config.toml
vocab_size = 4096
init = "normal"
decay_fraction = 0.797
batch_tokens = 32768
MLP neurons of a small language model. Each row is named by its layer, matrix (up: input weights; down: output weights) and neuron, and shows model dimensions 32-159. Each number is 128 + 24 x the weight over its row's rms, rounded and kept within 0 to 255.
After each neuron's rows, "fires in" lists the words (lower case) most often at its 100 highest values on Wikipedia text that the model never trained on.

L10.up355 [ 95 133 107  83 154 129 102 131 106 110 124 148 136 115 107 156 161 135 140 117 144 159 132 167 121 106 130 104 139  99 124 148  93 148 119 153 140  90 132 103 108 145 148  96 154 124 156 109 117  90 124  96 117 142 120 139 107 139 162 105 120  83 137 142 124  92 121 119 133 117  94 147 134 135 147 100 132  95 113 129 122 114  89 143 148 191 142 124 135 135 155 115 196 101 125 143 103  97 118 125 141 171 131 139 118 160 125 139 154  78 154 119 144 104 149 130 115 101  66 164 138 117 126 145 133  81 193 168]
L10.down355 [121 119 104  79 163 117 157 143 110 134  89 142  89 109 113 123 127 116 131 153 124 166 140 102 128 144 146 142 135 121  98 149 108 118 135 117  95 118  87 133 124 135 135 122 151 139 123 171 140 133  95 135 130 184 134 129 128 111 137 111 128 132 125 158 149  97 147 108 114 112  85  95 161 142 120 103 194  91 166  75  95  98  74 174 131 154 111 158 138 104 112 171 121  89 152 136 125 155 144 156 139 158 119 150 117  89 107 139  87 131 139 147 126 106 107 113 126 113 140 136 116  98 135 136 108 138 100 134]
fires in: "in", "on", "over"

L8.up334 [105 125  75 105 130 137 134 108 101 100 117 171 107 139 130 129  76 140 144 134 143 197 123 147  79 127 152  81 110 153 164 112 137 129 143 143 132 109 152 105 123 118 119 158 113 169 138 121 132 147 110 139 146 119 129 130 102 123 114  93  95 139 172 107 150 102 156 144 150 150 108  83 135 139  99 111 156 114 120 122 121 108 111 138 163 133  84 159 150 145 160 161 130 132 109 178 118 121 120 141 102 158 106 108 106 138 120 146 147 123  97 159 153 104 116 128 120 102 109 158 102 135 135 135 217 113 140 131]
L8.down334 [157 101 126 136 147 109 150 129  88 151 122 108 128 148 130 126  84 105 174 139 160 157 128 117 122 134 155 174 122 139 116 120 143 112 144 136 136 112 147 123 116 150 128 156 121 137 132 126 169 140 149  95 112  89 176 129 141 136 138  89 145 131 126 122 150 122 111 184 153 162 120 113  81  85 142  95 130 175 105 128 117 167 100 137 133 131 144 133 130 121 159 145 158  70 140 158 135 136 108 129 112 162 114 127 153  98 118 140 140 157 114 151 130 172 110 136 131  79 150 133 130  97 119 143 128  87 104 138]
fires in: "an", "analysis", "most"

L2.up357 [ 95 118  97  83  92 117 173 101 112 146 144 127 150 149  80 160 151  93  99 115 103 157  94 150 166 142 134 140 174  96 102 117 102 135 159 158 148 148 113 172 106 115  98  92 108 135 110 135 119 132 147 121 122 130 116 144 135  75 136 142 125 102 159 135 118 119 108 124 165 154 118 101 129 121 142 161  93 137 139  80 133  88 131 118 132 152 126 141 179 154 148 127 133 116 151 133 104 140 113 131 175  66 129  97 123 112 124 140 174 136 130  90 113 148 137 107 101 122 135 128 142 144 132  95 116  98 116 129]
L2.down357 [163 122 123 144 150 167 149 146 116  82 155 118  79 125 143 161 104 167 138 110 131 123 105 141 156 113 142 164  86 156 138 117 154 116 164 155  90 139 125 163 111 128 111 110  96  85 142 102 119 125 113 136 142 149 144 151 127 165 120 164 129 121 120 162 153 147 109  70 115 126 130 134 155 156  85 155 133 170 133 117  98 118 121  98 126 137 146 105 167 120  82 109 117 163 125  82 156 161 146 116 111 134  92 173 125 135 141 129 143 133 131 113 140 112 155 108 136 172  99 118  97 128 117  95 146 125 125 141]
fires in: "which", "of", "throughout", "concacaf", "sc"

L6.up87 [147 111 107 101  85 108 140 143 110 114 113 169 124 151 139 125 116 155 119 119 129  82 103 122 132 167 131  87 129 121 120 105 118 107 144 132 139  64  90 160  98 120 128 116 147 123 139 159 134  92 145 136 152 124 106 119 154 112 140 108 164 164 152 114 104 150 146 144 159 112 134  89 116 121  60 169 137 121 132 111 120 141 102 156  96 201 149 136 154 115 158 152 134 113 142 164 108 157 123 123 132 155 109 114 115 112 105 121  93 149 183 127 131 101 140 179 153 126 146 113  89 150  91  79 131 112 125 152]
L6.down87 [135 165  99 109 100 125 122 142 106 135 115 109  97 126 116  97  88 153 144 153 175 120 131 136  92 157 143 126 131 168 146 125 103 156 123 106 120 186  50 104 135  81 107 111 165 110 139 113 130 142 132 108 142 120 113 151 124  95 129 123 123 133 116 158 101  92 124 146 139 137 109 136 130 129 149 107 126 137 148  84  93  97 134 139 120 120 131 125 145 117 117 135  94  88 127 130 128 143 147 131 154 139  99 117 138 118 118 123 143 103  98 129 120 104 119 126 139 104 117 103 148 133 147 150 131 106 125 139]
fires in: "in", "to", "of", "on"

L12.up227 [ 96 145 110 162 142  98 169 122 123 113 142 149 110 105 129 145  87 147 158 157 113  98 130 117 127 140 143 139 107 146 146 124 101 153 119 122 113 109 182 146 127 139 134 150 107 131 105 114 125 155 118 133 109 127 153  89 131  92 115 137  90 154 112 121 102 152 110 170 153 137 136  85 124 103  82  92 148  94 185 125 110  87 100 127 153 129  95 117 173 175 152 145 135  88 138 105 165 148 126  99 128 173 101 137 107 147 127 147 113 133 122 127 123 146 103 133 119  47 109 124  73 145 101 143 167 144 128 143]
L12.down227 [103  95 120  98 114 172 100 162  84 116 130 139 124 117  87 146 149 117 132 150 144 147 120  99 150  78 137 132 137 119 139 138 193 121 134 113 154 136 107 127  99 108 130  98 113 168 111 116  73 116 132 181 110 129 142 156 157 103 119 113 142 130 161 138 163 127 138  99 109 127  87 111 119 103 113 105 128 149 149 145 158 113 143 118 151 130 137 104 105 134 103 141 175 118 117 158 148 141 129 112 125 160 153 136 119  80 131 145 163 132 116 110 151 116  91 101 135 144 127 152 132 111 134 130 106 137 130 120]
fires in: "an", "animal", "analysis"

L9.up318 [116 145  88 146 132 172 125 141 127 128 120 169 131 170  95 106 100 143  94 138 141 150 103 165 125 119 114 133 107  98 107 168  90 100 136 152 108  93 113 148 114 138 166 103 153 132 203 110 121 131 135 114 128 120 122 167 132 118 171 141 158 131 176 136 123 104 122 119 157  95 125  79 140 142 146 164 103 122 147 131 110 123  97 153 137 169 111 143 131 106 121 147 162 124 133 103 113 104  84 157 154 139 113  92  87 114 110 148 130 129 147 118 114 106  96  85  93 112 132 156 171 148 112  88 115 111 136 139]
L9.down318 [102 163 100 103 106 129 167 139 104 139 149 154  94 107  87 107 160 177 152 105 144  60 160 140 159 128 141 173 140 126 128 112  98 141 121 131 109 157 123 165  71 125 127 105 148 139 128 161  83  85 169 107 116 161 135 157 146  98 132 115 136 160 100 166  94  89 113 120 118 114 141 122 111 129 129  94 133 111 171 114  97 102 118 126 141 109 118 103 152 126 135 127 137 119 123 125 113 119 110 149 132 103 111 109 100 156 134 126 141 134 104 124 129 146 114  74 139 167 150  92 159 110 165 147 148 129 117 167]
fires in: "on", "in"

L5.up214 [158 173 147  96 104 167 143 156  55 139 126 138 106 127 130 149 152 162  75 117 147 108 140 153 127 162 111 120 158 108 121  88 116 127  93 124 123  86  94 105 143 103 110 102 132 135 182 126 132 155 126 110 155 173 114 112 144  81 114  81 114 135 147 148 126 107 146 138 177 100 121 111 162 133 126 141  99 128 131 108 170 127 123 100 159 148 147 146 173 139 122 102 156 126 135 140 185 156  46 133 175 119 157 124 100 110 129 173 151 120 154 107 108 124 134 135 164 109 150  84 127 138  93 130 113  95 144 105]
L5.down214 [148 142 148 103 124  88 141 137 147 120 134 145  81  87 133 111 176 144 103 142 133 145 126 145 136 130 144 106 119  96 170  82 124 107 167 131  97 127 103 144 108 132  95 136 149  77 143 157 107 112 140 126 107 178 111 126 121 169 113 141 146 111  97 144 104 100  84 135 142  96 107 102 167 138 159  97 136 133 111 133 134  91 112  96 160 125 107 130 138 124 100 149 131 111 147 106 125 101 142 138  93  94 122 170 132 151 156 155 132 123 116 177 128 125 105 138 159 131 137 103 120 113 101 148 141 126 145  89]
fires in: "in", "of", "according", "from"

L5.up61 [137 122 133 140 100 129 110 161 112 125 114 161  93 129 204 131  73 119 162 158 135 123 107 129 135 151 120 141 151 130 135 137 160 100 146 113 163 115 103 161 133 138 160  92 104 172 133 160 111  90 139 144 130  95  81 145 147  80 161 130 122 134 153 106  93 123 119 167 170 141 140 118 131 165 105 137 135 117 123 135 141 122 150 125 157 122 105 129 181 127 154 170 120 124 140 128 146 130 162 153  95  51 145 100 122 119 165 146 144  79 129  97 126 119 148 151 169 125 108  80 117 147 145 106 144 110 136 163]
L5.down61 [ 86 165 136 104 145 127 148 122 107  92 146 105 126 123 108 151 151  90 126  92 140 167 131 131 107 128  83 112 137 134 169 109 139 102 135 123 147 151 140 182 159 104 145 155 142  97 110  85  97 127 121 121 106 165 138 136 128 132 139 102  91 118 160 143 133 123 147 117 101 140 144  93 163 120 150 132 141 110 130 124 115  88 123 140 138 141 131 128 117 141 120 103 109 156 140 146 138 163 169 136 133 132 123 198 138 110 121 183 109 102  90 124  94 143 185 128 177 108 156 153 148 106  89  97 101  78 141 136]
fires in: "1", "0", "2", "each"

L2.up131 [136 119 114 130 130 102 129  99 142 160 159 149 110 156 144  90 125 138  99  98 151 156 125 127 134 123 117  93 124 150 130 131 150  76 118  83  68 119 132 126 135 200 120 145 145 183 138 108 101 114 114 146 126 160 130 143 148 119 139 110 153 116  69 157 134 108 137 143  94 136 131  93 144 160 135 144 118 134  90 126 168 126 184 113 169 133 124 111 150 157 119 122 138  67 101 153 119 156  78 135 132  90 130 135 137 136 112 140 162 120 138 133 145 119  99 139 120 115 112 174 151 167  93 157 150 130 167 107]
L2.down131 [107  93 108 142 118 133 103 112  96 156 101 168 144 115 118 160 100 118  95 102 180 144 153 171 146 143 152  88 177 132 114 133 152  68 105 142 161 102 150  86 123 126 113 109 128 133 152  96 133 125 140 105 142 155 147 113 123 131  95  90 164 146 105 146 143 131 125  91 136 113 134 123 151 149 119 137 127 104 103 167 140 110 157 112 100 147 167 125 111 128 103 159 137 152 146 112 135 129 115 169 152  77 144 136 139 109 133 181 187  96 176 131 120 116 116 102 108 110 112 113 135 101 149 106 134 153 117 118]
fires in: "of", "nxt", "croatian", "croatia", "quebec"

L7.up180 [102 138 117 163  97 107 126 137 123  88 139 166  95 160 151 162 124 161 134  99 114 138 123 166 146 118 160 112 156 136 142  98 114 118 135 120 129 123 104 120 127 110 132  97 126 105 165 116 134 158 139 108 130 128 151 144 131  92 123 129 119 132 129 139  86  93 132 114 151 136 131 132 175 147 100 154 123 154  93 115 140 153 117 121 102 156 135 102 124 113 105 148 135 109  93 140 100 121 124 200 127 110 155 187 133 112 120 146 159  92 149 135 169 127 107 115 146  75 103 157  94 145 117  91 132 123 147 102]
L7.down180 [ 96 111 139 140 134 101 112 144 137  96 108 140 109 113 132 102 136 124 159 161 148 157 136 106 172 104 121 115 127 121 149 123 142 146 102 129 145 153  50 120 109 159 116 122 141 142 137 139 126 116 121 119 124  95 165 119 127  98 158 173  90 170 113 129 127 133 117  70 122 148  76 138  79 120 156 129 116  94 167 130 107 119 126 121 114 164 141 150  86 125  98 123 109 121 135 141 136 148 105 147 138 148 177 155 156  86 107 137 138 105 143  89 118 104 142 115 120 144 135 122 124 140 108 156 134 119 133 113]
fires in: "of", "from", "the"

L8.up16 [116 128 111 150 144 108 133 166 141 115 117 172 154 146 155 108  80 139 141 171 126  96 138 138 133 119 179 120 130 125 136 137 100 120 136 172 128 123 101 135 110 175 141 122 150 121 181 127 103 123 169  89 157 135 123 122 153 161 160 121  94 151 165 129 142 121 144 151 159  82 102 103 122 105  86 138 129  92 116 106 164 127  75 144 177 143 145 144 162 137 170 145 143  69 161 147 108 136 118 148  71 134 120 125  87 124 103 114  94 127 164 130 116 126 162 152 154  76 152 120 158 124 113  89 153  96 127 136]
L8.down16 [150 153 133 112 172 144  98 104 103 117 163 131 173 102 125 160 122 163 151  93 150 125 116 135 121 159 144 131 144 146 102 106 110 142 162 156 114 145 140 102 136 141 121 115 154 121 124 108 126 139 119 103 180  96 147 121 162 133 141 107 101 120  82 114 111 139  70 149 147 115 111  71 108 104 142 124 156 144 161 190 158 111 106 120 113 117  89 121 169  90 137 116 124  83  91 134 119 141 132 139 144 136 130 138 151 133 137 121 138 170 120 135 141 145 129 114 156  82 124 138 174 116 116 142 182 111 109 148]
fires in: "to", "in"

L5.up91 [ 77 147  68  88 140  98 152 130 125  93  68 160 157 118 109 131 146 139 122 169 132 144 167 112 139 142 107 117 158 132 128 103 124 127 144 105 138 134 132 104 156 111 131  82 132 132 111 118 145  92  98 142 124 164 140 153 122 106 133 171 122 135 153 147 157 108 132 108 162 106 135 100  93 152 120 174 161 135 119 128 134 130 142 119 157 102  87 167 127 140 159 140 123 108 129 161 119  92 135  89 145 107 112 147  94 120 115 133 137 143 132 147 104  83 150 115 121 144 128 109  90 121  96  91 152 100 106 110]
L5.down91 [155 124 158  81 118 135 125 134 135 168 155 113 148 137 154 137 104 145 115 106 109 142 112 150 114 133 109 145 159 166 118 174 145 182 124 130 166 130  95 142 131 191  84 156 125 102 108 134 106 139 157 141 127 118 102 166 134 201 155  86 111 100 103 114 102 154 113 127  81  96 110 109 145 114 149 111 108 152 113 126 132 147 103  94  97 132 167  91 165 160  93 130 132  67 104 132 134 160 132 166 119 107 143 105 174 101 131 128 134 138 129 145 160 132 156 149 137 135 105  99  95 101 117 117 135 171 140 102]
fires in: "of", "secret", "embassy"

L2.up161 [114 162  56 128 124 140 151 110 175  87 138 125 112 150 120 123 146 123 143 102 122 139  72 129 150 174 159 108 151 121 127 122 118 133 154 131 110 116 114 175 109 145 149 124 120 138 151 137 100 114 145  97  86 124 128 175  96  70 116 107 138 136 148 115  99 139 151 133 147 104 100 110 167 117 124 146 116 128 122 133  88  97 118 131 167 134 130 137 129 127 126 135 156 182 150 138  88 123 120 131 156 118  96 121  99 134 133 145 174 132 110  79 115 105 126 165 126 138 120 149 144 118 121 151 129 128 112 153]
L2.down161 [148 123 100 153 147 113 145  99 106 101 132 128  95 105  90 152 127 150 137 137 148 153 117 127 153 129 154 176 115 110 127 106 149 125 114 156 156 168 114 164 142  89 151 134 113 104 100 109 127  89 142  73 138  83 144 142 140 125 163 149 123 155 135 119 120 110 117 102 111 130 160 129 175 201 118 109 114 131  97 141 106 114 124 116 143 132 131  97 139 139  96 129 124 117  83 145 103 164  89  84 124 135 109 152 160 137 118 139 163 142 159 133 161 154  91 107 139 151 127 151 144 110 131  75  99 101 132 144]
fires in: "which", "line", "on", "financial", "commercial"

L6.up220 [151  87  93 120 106 107 131 145 121 120 144 135 104 155 116 143 103  87 113 110 119 118 122 139 121 123 134 122 141 114  68 111  94 131 117 151 111 155 135  64 148  83 134 142 142  92 144 109 102 163 104 174 150 137 105 134 114 160 127 136 137 121 138  95 112 128 163 140 182 115 127 104 166 115 118 146 132 112 126  92 109 136 145 124 101 124  92 166 138  92 137 136 123  96 123 160  77  91 137 105 148 125 137 174 109 140 128 148 163 113 127 109 128 125 123 117 131 122 136 136 103 127 121  90 133 137 101 155]
L6.down220 [147 141 116 170 122 162 164 147 101 119 140 165 128 118  90 147 114 156  91 141 139 140  86 147 101 107 107 133 126 149 153 128 124 140 151 106 149 187  79 149  97 124 130 172 141 101  95 110  98 119 130 112  99 135 115 151 133 128 156 148 105 143 120 122 125 109 178  98 134 123 155 128 141 113 128 124 114  82 105  88 123 109 107  71 144  85 128  93 158 108  98 129 110 159 150 139 131 130 138  87 132 105 134 152 112 123 103 101  96 118 118 111 132 113 129 137 126 165 113 136 120  82 133 131 140 167 129 163]
fires in: "not", "most", "been", "as", "notable"

L6.up174 [104 150 124  96  96  90 100 128 147  94 118 120 133 110 140  89 100 105 118 112 149 125  93 174  92 128 178 104 146 115 124 127  86 114 119 131 119 136 117 139 175 150 135 122 136 155  88 134 117 111 138 147 153 141 141 141 131 102  88 104 148 154  95 131 131 100 169 151 177 116 124 131 142 119 161 150 171 146 131 112 129 144 121 104 151 144 110 125 150 140 149 128 123 138 143 143 133 160 125 166 139 105 131 102 108  91 133 144 104  88 164 133 154 113 159 167 159 148 149  97 117 145 138 125  91  94 129 114]
L6.down174 [110 159 125 111 167 108 119 138 143 147 138 142 104 125 133 119 104 151 147 133 154 147 127 137 138 149 138 113 150 147 107 120 137 124 113 123 156 121  84 164 120 186  95 105 155 170 130 116  98 116 131 125 128  86 126 150 100 153  95 149 137  71 142 136 148 100 151 119 103 104 110 120 183  98 150 178 118 119  95 120 134 115 139 150 113 145 181 109 144 137 109 107  69 115 115 129 125 132  93 168 127 111 133 110 124 140 129 104 118 104 115 127 155 103 169  82 142 137 135 131 161 104 111 119 115 135  90 178]
fires in: "of", "heritage", "2014", "2018", "2024", "for"

L2.up172 [151 131 142 124 128 116 117 109  79 160 125 138 130 136 137 100 162 157 152 107 108 137  93 113 142 191 148  88 146  93 134 112 111 138 125 167 103 157  94 154 147 125 112 129 153 128 138 119 142 121 156 128 139 115 140 135 107 134 113 107 175 137 144 107 133 122 113 147 108 133 121 137  94 124 118 131 165 149 115  91 159 127 139 153 143 154 131 117 130 149 154 138 126 121 109 152 133 130  86 134 143 117 168  98 135 149 112 176 128 121 160 105 112 174 153 154 179 124 138 137 115 124  87 123  75  92 129 117]
L2.down172 [115 129 127 148 105 179  95 140 146 100 143 136 126 118  95 142 113 158 149 144 164  97 164 158 166 124 164  93 112 127 145 119 109 113 139 160 121 135 102  94 144 113 124  98 166 121 133  95 139 135 158 105 179 122 111 142 159 119 128 177 126 113 117 138 123 140 145  84 116 154 100 125 121 107 121 132 130 159 171  90  96 126 104 136 132 142 139 100 182 114 104 121 114 156 132 117  93 121 126 163 139 133 121 108 106 118 146 124 148 148 144 133 128 126 117 127 159 110 140 121 120 140 126 126 137 109 140 125]
fires in: "of", "to"

L6.up40 [113 169 119 148 124  84 134 163 115 149 126 150 134 150 143 141 111 100 141  95 161 135  87 104 120  71 110 100 165 114 116  94 127 129 134  86 129  66 135 139 145  99 119 126 145 133 166 140 122 119 128 108 100 166  94 135 161  69 118 106 120 158 127 107 119  71 158 134 139 129 122 123 109 126 137 137 125 147 106 127 154 168 155 107 136 155 139 110 134 108 149 138 128 113 104 155 127 137 104 134 145 120  91 136 115 103 166 115 145 143 158 126  54 130 111 154 123 100 127 100 140 170 117 116 110 119 157 142]
L6.down40 [ 93 148 151 146 150 107 145 143 155 121 162 168 118 114 147 102 117 132  92 163 132 141 124 160 148 111  93 121 146 137 161  73  94 121 134 137 143 184 119 128 105 173  86 104 179 155  93 101 120 120 124 123  99 141 136 104 105 101 131 135 107 154 143 142 135 165 122 138 158 164  85 128 134 149 124 105  93 134 115 110 137 119 116 116 130 121 137 114 102 139 156 123 115 106 117 127 185  96 118 113 151 121 133 144 164 161 100 175 168 103 142 109 105 112 129 111 146 105 172 119 135 160  99 140 119 116 130 123]
fires in: "the", "of", "that"

L5.up229 [124 136 114 156 136 103 162 146 141 113 139 142 117 123 156 101 130 103 179 159  87 115 113 153 136 109 135 136 134 146 151 129 158 158 103 130 117 101 138 103 121 131 154 118 148 107 203  96 129 120 151 104 186 132 138 105 134 143 172 152  77 124 116 104 175 150 134 131 131  98 110 133 131  86 116 121 122 167 108 118 124 182  78  77 113 166 120 139 149 104 153 130 143 142 110  96 101 131  91 103 112 116 122 149 138  91 109 165 160 116 146 111 130 117 146 121 119 124  82 108  94 149 108  99 125  85 113 122]
L5.down229 [105 121 154 103 135 101 128 181 104 120 127 107 140 102 155 140  91 128  96 105 104 153 151 117 145 141  94 116 126 134 106 135 159 160 115 107 117 149 158 159  75 157 135 126 120 112 151 112 147 143  93 170 134 113 151 106 109 145 141 134 124 108 151  85 150 157 136 103 146 166 132  89 122 120 110 151 121 145 115  82 124 119 124 152 163 150 122 120 118  76 131 160 118 116 133 138  88 166 126 116  85 118 113 132  99  82 172 132 144 144 139 119 113 151 154 156 143 122 124  88 178 123 118 184 138 127 193 149]
fires in: "to", "mississippi"

L2.up14 [156 116 172 102 111 126 105 100  96 130 152 125 154 108 165 155 162 100 122 120 112 162 144 119  96 147 187 108 136 130  78 142 124 146 132 135  85 174 125 122 122 139 123 158 108 140 121 136 146 129 135 139 108 106 134 170 139 167  76 131 119 124 101 153 135 107  95 143 121 122 131 144 100 123  79 134 144 138 118 120 152 117 118 133 170 167 129  96 130 172 170  96 159  86 142 137 160 115  68 106 147 125 157 125 120 125 148 179 113 155 157 100 159 127 132 139 162 123 142 187  80 119 133  91 130  87  96 101]
L2.down14 [113 145 142 112 107 151 144 147 149 124 121 129 135  94 153 133  86 156 142 102 174  91 166 171 135 131 155 122  94 136 149 117 134 149 130 162 112 167 103 116 126 118  99 115 141 110 122 154 120 155 138 122 157 156 165 149 119 122  91 124 133 162 115 123 127 139 129 101 153 155 116 137 150 100 131 127 140 147 176  84 138 144  69  95 118 157 178 108 156 118 114  87 142 128 160 103 121 121 151 144 127 130 120 102 130 127 147 139 162 130 152 143  71  92 126 137 153 119 120 119 123  95 100 125 123 174 100  90]
fires in: "of", "or", "against"

L9.up270 [128 145 126 113 112 135 145 156 131  43 110 159 157 127 106 154 101 118 129 149 133 119 157 156 119 112 143 124 142 112 120 109 137  96 125 158 143  99 125 122 163 142 114 102 152 173 166 126 141 146 146 112 119  85 123 151 130 109 107 140 119 152 130 103 115 114 144 187 136 128 107  80 134 118 130 121 107  81  89 114 114  96 133 159 146 119  80 136 127 120 153 176 127 122 169 161  92  93  84 101 104 156 160 118  56 115 152 133 138 132 136 194 120 100 144 138 114 121 117 152 132 157 131 102 111 103 104 108]
L9.down270 [153  94 116 116 146 133 140 136 151  82 122 114 174  86 150 118 121 137 118 108 182 107 125 179  94 124 109 170 175 147 117  78 156 135 116 141 126 122  68 139 129 127 109 118 174 141 118 141 149 102 132 117 105 110 109 124 151 121 158 137 156 142 108 142 106 130 138  98 131 125 112 110 158  99 141 103  75 134  92  80 137 105 136 135 161 131  94 141 176 139  86 161 102 115 162 126  82 138 135 116 144 139 139 145 127 124 131 130 131 128 137 177  84 132 111 101 146 107 126 106 141 150 141 145 115 126 165 137]
fires in: "in", "be", "are", "is"

L9.up133 [129 159 108 125 102 133 119 152  87  74 117 121  87 139 186 121 146  89 168 158 109 163 132 130 172  93 118 113 130 160 114 117 165 113 148 135 142  88 131  79 124 189 171 118 141 123 161 166 171 105 140 134 104 121 121 105 107 133 132 158  58 116 106 114 124 120 119 142 142 133 132 115 122 135 132 165 118  88 146 148 131 125 140 134 120 144 142 130 151 103 154  92 143  94 103 131 128 160 103 160 113 113 123 171 125 108 147 153 113  88 101  99 111 104 151  94 139 113  90 125 108 135 124  85 124 102 124 143]
L9.down133 [121 161 128 125 124 134 148 132 140 136 169 124 111 152 105 139  74 150  98 152 127 105 128 165 123 131 109 153 103 131 153 159 152 147 117 108 142 114 195 109 127 133 140 150 160 164 175 120 161 130  76 133 167 141 135 127 147 133 147 150 150 105 120 138 150 140 165 110 126 108 155 105 149  79 182 141 157 121 126 130 136 146 121 112 151 153 128 113 138 108 145 122 127 159 144 102  63 121 138 143 144 114 141 121  92 110 120 136 150 129 123  89  83 124 117 160 116 111 136 133 101 143 170 143  97 149 114 150]
fires in: "to", "may", "would", "could", "not", "can"

L8.up119 [116 122 119 106  89 163 134 141 102  87 130 124 105 105 193 162 110  92 137 109 156 140  94 167  98 136 136 104 141 104 115 146 160 130 160 176 126 100 143  71 132 165 119  99 104 125 155  86  96 126 151  73 107 115 147 149 129  90 123  70 103 132 156 103 119 101 128 175 126 117  95 124 154 137  98 121 127 110 123 144 131 120 118 126 153 133 111 131 136 145 143 174 164 115 145 126 124  80 134 149 167 110 143 122 143 122 164 136 145 118 167 167 131 106 147 158 155 148 133 130 114 111 126 112 158 112 126 105]
L8.down119 [131 129 158 125 138 114 119  87 134  89 133 122 129 136 138 120 156 127 103 152  99 135  96 109 129 149 146 129 146  92 155 124 132 104 180 143  96 102  93 139 159  83 106 134 128 112 118 164  87 159 174 100 167 125 141 129 138 125 184 119 114 199 103 110 134 132 130 160 116 123 123 141 129 181 130 149 134 133 115 122 170 145 127 131 142 142 106 115 162 138 106 166 151 112 148 120 104 142 150  96 130 128  86 115  88 119 152 119 115 142 138 109  87 124 126 116 109  92 146 148 132 130 118 137  94 103 153  95]
fires in: "of", "with", "c", "ltd", "among", "pier"

L6.up107 [115 128 151 123 121 113 140 131 153 153 127  66 141 103 146 162  74 101 143 146 137 121 100 151 108 119 116 133 174 106 101  96 101  97 156 154 163 120  91 140 127 117 148 142 147 124 136 104 171 123  91 102 122  88 147 159 134  93 116 130 118  92 116 126 104 141 126 164 151 104 122 113 146 127 116 123 127 124 113 116  95 139 142 132 131 115  92 103 138 103 157 146 146 126 126 141 146  94 145 149 141 118 103 107 111 179 168 130 111 113  83 118 123  89 168 180 144 134 108 118 138 127 145  84 105 114  80 114]
L6.down107 [144 132 172 138  95 182 151 142 103 127 146 131 113 118 144  98 150 122  91 157 114  81 123 125  98 119 100 123 136 108 105 131  89  93 101  97 141 134  63 126  99 131 153 127 146 110 100 133 106 143 184 119 112 156 110 100 144 168 137 120 127 130 158 140  99 127  69 161 110 144 135 171 133 140 143 132 161 127 136 129 104 127 138  89 143  86 122 146 113  93 142  84 112 151 115  98 150 144 125 122 146 121 139 136 122 157 168 151 101 115 127 130 143 139 116 179 138 121 145  89 154 136 128 151 135 125  90 107]
fires in: "0", "2", "1"

L6.up210 [121 126 119 136 117 135 145 143 126 116 144 153 143  99 149 123 135  97 133 130 107 138 126 199 139 116  90  54 107  85 151 158 145 142 153 143 125  94 149 113 124 131 127 126 118 130 142 148 119  69 120 133 166 142 132 158 137 155 133 103 120 162 144 139 170 139  95 119 143 104  86 110 153 137 117 130 167 114 154  99 160 137 118 178 124 125 147 168 135 140 161 111 145 175 134 124 109 163 119 100 108  55 153  95 101 140  87 140 141  95 132 116 108 108  99  93 119 153 107 101 156 104  88 119 150 127 109 105]
L6.down210 [135 130 105 115 137 114 134 102 160 123 104 149 145 151 160 115 123 134 118 115 126 147 133 148 136 160 156 165 106 145  92 110  89 137 134 155 128 139 116 132 123 129 136  81 117 103 111 131 120 173 146 104 116 104 158 146 103 171 152  70 120  89  78  81 135  77  95 110 112 144 147 104 140 115 162 103 112 170 131 133 155 117 154 134 104 137 108 117 176  87 135 102 129  90 169 128 140 139 104 133 106 133 122 131 128  91 116 119 142 156 133 168 145 136 108 117 100 111 109 126 152 155 166  84 181 115 108 116]
fires in: "of", "st", "robert", "gave"

L2.up317 [104 108 172 109 114  94 139 142 106  91 135 141 128 124 130 139 186 119 112 125 155 115 116  81 137 153 111 135 150 132 132 130 158 181 123 168 128 158  99 110 117  95 150 126 138 138 188  90  71 148 157 156 144 142 109 134 145 126 114 135 130 132 143 115 155 149 118 142 148 131 109 119 112  90 122 156 141 158 113 118 139 170 108 143 139 152 145 127 135 135 141 127 132 153 138 122 156 107  91 121 126 133 147 130 115 107 116 166 144  89 141  53  46 173 105 143 109 107 134 132  80 132 131 132 130  96 105  96]
L2.down317 [144 122 137 110 124 105 149 144 147 139 145 103 120 110 130 154 172 153 120 170 163 131 125 103 117 170 113 108 125 114 146 139 110  98 137 134 102 119 118 153 101 175 120  87 168 145 148 141 167  98 121 136 153 192 135 148 161 118 121 119 151 136 165 121 160 108 138 123 172 103 118  96 118 139  97 148 100 139  84 123 116 108  99 126 104 136 107 148 109 133 129 138 152 143  94 111 142 177 154 139 118  97 153 149 103 117 136  75  95 111 177 129  77 127 129 103 132  93  99 166 163 138 139 149 130 133 106 143]
fires in: "to", "in", "hungary", "parliamentary", "mississippi", "guelb"